Weights of a small transformer language model.
Size: 4 heads of 64, MLP 512 SwiGLU, vocabulary 1146, 10.8M parameters.
MLP neurons of a small language model. Each row is named by its layer, matrix (down: output weights) and neuron, and shows model dimensions 0-95. Each number is 128 + 24 x the weight over its row's rms, rounded and kept within 0 to 255. Numbers have three digits each. A neuron's up and down rows have the sign that makes its largest values positive.
A block is one neuron, or neurons of one layer that tend to fire together. After each block is what it responds to, as a language model described it from the Wikipedia text at the highest values.

L4.down73:125129102160116111135102135148106138141133107164128139138168130156141151120123139133105123116160140172131127149141121119141096087140135137131130143109115116117131132126136143142094119151147150105139103136144126089153105133105136106123168081164107085133128173135158124137106115101160140163
L4.down130:158158089100178109163122125103078188089158108137144129142153085113105148107151124145141139127151117126168122119124134116112151137088120119138144128141139116170140109148155103172140151087118118114149095160106105115110144118113133158150141149152110093122105151194133114176170104167155097090
L4.down136:159139123127095151137134178120121178102115147116131130119148104124130140153173124101107143121125117118153108168144135163102123137122129120119156108139133124037159107101128060126188093114180089144114133108112119102149090095175145134136139136141116162112100112137121118134152091130149182162
L4.down139:134173117147112111133145150096115131148094126100096140126123134098130150094053158125151153142103158163170158149099114106067132152124131138148122153119134159174134114116103120134108105148129142120100116138124142115148120158100096123130111133155152139121121099139146129165168129147126082138
L4.down148:142146094149145123101162143144083133142137105135125168135119179128142138143148123124150137184106141128114152099122153099116105108097126100156100174153142136116105123130115175118093172139176126114130128141150152073132142168156157160098074128065153104108122077155126118135126115108158127104
L4.down161:129130141179098155157095113164093140106095121153147123100157079157130089143098159137130166106123139099114130083128136129120142142127121132148155110111172092079199158111128135123142125138143080129132090112118147153120133123138137129152151097130127107155114142125151134133128118124153124096
L4.down293:119153142113115108103141091166094137112126148113110082148137097144128086120134129140133118122093156147095109093110104125110113161127129116138109143113165160126115112132164130119138151113131143094153143101143137154123100145101144161165093106135142162082163172127118104099159097164102161181
L4.down320:155146144122113101142088143095095134118105097145120163123137102107169100115146148143158142120155127141167127116102097095147101081119114093101140129120101164139189092136169104133151173128110128105092150151148120116120153154098131141140154169122148121108109144147155113121165139136178173152
Subword pieces inside a word split after a leading letter, strongest on "ir" in air words (airlines, aircraft, aired), also land, back, water.

L5.down78:118142151091126105132109104103117132135133121141117094143144186106079095150113090113139097131140128150118098096133120131142120107135151130138129111122144114160109135122144137128169175148210122146149171118144127075158138125124128118150125154173152127134118132122127104134116153100114102113
Short middle fragments of long words split into pieces, especially after prefixes like dist-, con-, de-, as in dist-rib-ute, d-est-ination, con-st-ruction.

L4.down72:120110106113138102141138128127080122133141137112128127158110114109086105100099120136110124088142162124130124143088144107143136142155141154099143136086120152161137069161158125128107106108154137160128156117126132099099105128153133096147129119132125120124103146153104136122157114124125122132
L4.down93:139136141146098172097112112126166143126145145121150120095123119160065138101145157145145142114142121106115170086125122161113063115146097154118121112124098082109157090095125106121098112174120151123145120137133195100147126107137148173137128137100120103121141110086093080172105133146098129153
L4.down162:188095136134148129128100111108111150112119099153105121153133132159103159116091115176103087077173124097098137089108113138163133126104128114152132098146122129134115136137171118113100119115126072128135131150155147138103140096166132121123108098118073106168128105135117179167108102134114133156
L4.down319:138108148144144134154128085105154160125140134141119111112147116105100130164111131110119149127114136171124118135126167142139114114161124156136161137166162151134119156117090143100099122149092115124151182094125116159126131096124107196119125113100102144168103150155134098075121105134141162146
L4.down350:150142105115099177106106126140126151138155065122139163104147120097118113087114147143125120157147136123122136099152107146176154128081129112105127124143150104137130130120124124166090104124114130095144122076125140139138169142133132140137116137149205158158159161075149111126094091110100152122
L4.down360:141162103182083112113087096115125147110134129153135138140117160122122108163075104123125112093158166130097147115117121112134114078092167108116144105157102160166139147092133150086109121089125097142159123124123106115114136158132145155088095156129145126113155115168112139157112086129172126125
L4.down440:139144124114170127117126112134092088157120110156162170149156107140140133124118138145132136130118131152149139108133125112126105054131123135124145125170128152114113104103114100123145153101173150157129154133112082147059080117129145110082118160129110121129153145129172126150132094129068133120
L4.down506:175113149144107157096122093142133120112161159145149194091091126110096154141133114115125114128138138171152112117124107134133193090155126144150134135131153139139164144104143109128119112135114131171097059120135144101150161118140120124102117134148138129124128139059158163146144121093134116141
Final word-piece completing an adverb split across tokens, mostly -ly (final-ly, particular-ly, alread-y, alway-s), plus standalone adverbs like also and later.

L5.down197:164111131111144135083092110160130117098113145131108136121099150105122093150131110134116144161121118172117147120129111130110136119146151140138131137094109122079130080180097179127123131131102134117121161091117130137127128124174112094131107167133163115093103159091178111130121094133098159152
Word-piece tokens that continue a word split into fragments, mostly in the middle, such as min-eral, ath-le-te, f-amily, A-ir; occasionally % or two.

L4.down4:137150106135129083102128158077133156150162134117118104111120126144130167160159155109126094141169097131134124150140127114116134104089131143134177128154135136108188132097128097092103128159080127119148130158144177127132116180144145179135172149135172146132108158137101102100122138122159110119
L4.down121:112141115119137126094165093108137157121132116084086070068118140156121084097132165120129127139124118118101134108151135137151119139121151079112153089114125155148082124163121109133144099135147148148112125121112147121133126137138133086115138104149144125125180136140111136157123094107118124150
L4.down132:154151143156092158123133105108165144136104142140140121107143163124108160146121136098147121115122180124147152102099137157146124086128144108126144159100129124116157113111141125120164138126128148111104125110147110131156164113136101170093125160140114161123131179120117103145159132121145146119
L4.down349:139106135143168136169135145153147189145161145096133109166128117133140109119135127134140123136153100147068122155176146091172134145099150170182136158129158155119130133125084134151160159128099179093179130177120112109143153111148121148161102138131116167175121153081144115108143101124140069156
L4.down427:178127114165170146156096089112135098119095164110116097113130118147133138140099146126117140102164132127124131134104135146109098140128141149138148132128136148130147141175113109122143111139095099135089133160153157127139161112139119070122143086151093109115124132112126148128097057134137138106
L4.down488:148124106165134114138156136141124111116118135108133115109119151119170123128124134127154147143150119114133094108140140120101150094152112140114111114117096084150127097129080132061128140124159134080127161110116082120137108144165119113144127119123146195122158127106175134109120153131143146149
L4.down499:120163112120099115149113132116132148140134131134117113163152143176136153137107129137142097114123137114138109127157158146090160152116124131116147133114160161162138084092147097101110152139141131147137130128155104129144148152138179118165144125114156142201102130135140139181136158161153084097
L4.down504:144146112112118128178139078083150132132144109129110127143132160162117134108159128147156068157119150147131126150160107129121133148136148170110117146141148074137145105145091128150122172068173126138136159165133127146117140153185114144144086130156120151137115091116157154148140163118108097133
Short subword pieces inside a longer word, after its opening piece, especially "ab", e.g. est-ab-lished, de-vel-oped, reh-ab-ilitation, Trom-b-one.

L13.down28:101160162101144155124094142124160133135112112098138129092121108164105116129184132131128105168144071132155130104133162115163114125082140139130121147146124159165149120134186127164148110130155135143106123145163114113122102097138127126135170085150145145169134112173109118120148146099084110123
L13.down95:140193124131145131151125149109093138156135113135145123149149118089151140176160137115132144116106101117121114148089118167113090131116116124115101139092112112132150105104126123143146126163092144177120122143105151133077112109138110134137157133145091103133119073110153075149100147137164192098
L13.down97:102123166118181151067113146131112112154100130109144108120151190132124099104111100118157110179149112081134102161138160137145098139148109158129098122128124130119101160130141111137193134147119148160126115124162168153178162135106118130126163113142136111160173134133121132104125103126132181169
L13.down111:167173128129150153129131151143104152104105100098104144149115117124099166127096116156126191061114139086132136154172059111107158129092145154124131106107130114125148126103125114172183160112134102157130132103163086151075182145158099150113133151109169141137167158117141155117114136113168125133
L13.down166:108089160135092139103104078131133097110140134119119131130102105127132138124096125113129070095127137092147113160137149140132096104126111092128110136146134153130136110150124104123091161142129175130104113120161103111162187132120092128131146090139068159135181159142152143113126070161128129133
L13.down178:125130151115121115136096175118126086107120157090162124139163162133142076139097160152139173102112142125116120149136128142129128141099161102129168136136154106106098113146156124125152127135178147135134164114156111129182119101102102090120117113110176137127126136096138085134146111121132134146
L13.down279:134130173139141139106159145098116151124136119126130119142197115093182165094151144147136121132091155147156113132197109174145141100121128118130118076189123155103094117095117117098132104138105103125186177123115174134141126155093136103177100151146163128144138120139129157153096140106107127147
L13.down378:118144148102156171162133117120136095096143140078159146116142180108121111143130171126102114115139148118145097124110164153126084110123153111120130111184168097130130118167132101105117120119095131120118134145105114162116092160087137105135122149145091127117102119110152127105157145122134109107
Tokens right before a main verb: infinitive "to" after verbs like decided not, forced, ordered; modals would, can, should; plus "he/his", "-ly" adverbs.

L5.down305:135125133148154144136147091128135094112082099177130140118134115106132169099112124167135111139171126142119130140127124082151155132171113086139107124094071141095147100116147090164130124127128085152120088108170120142168140154119123086158099117096135133135154108127133116135088128120149145102
Final word pieces completing adverbs split across tokens, mostly time words like st-ill, n-ow, alway-s, alread-y, gradual-ly; also whole not, also.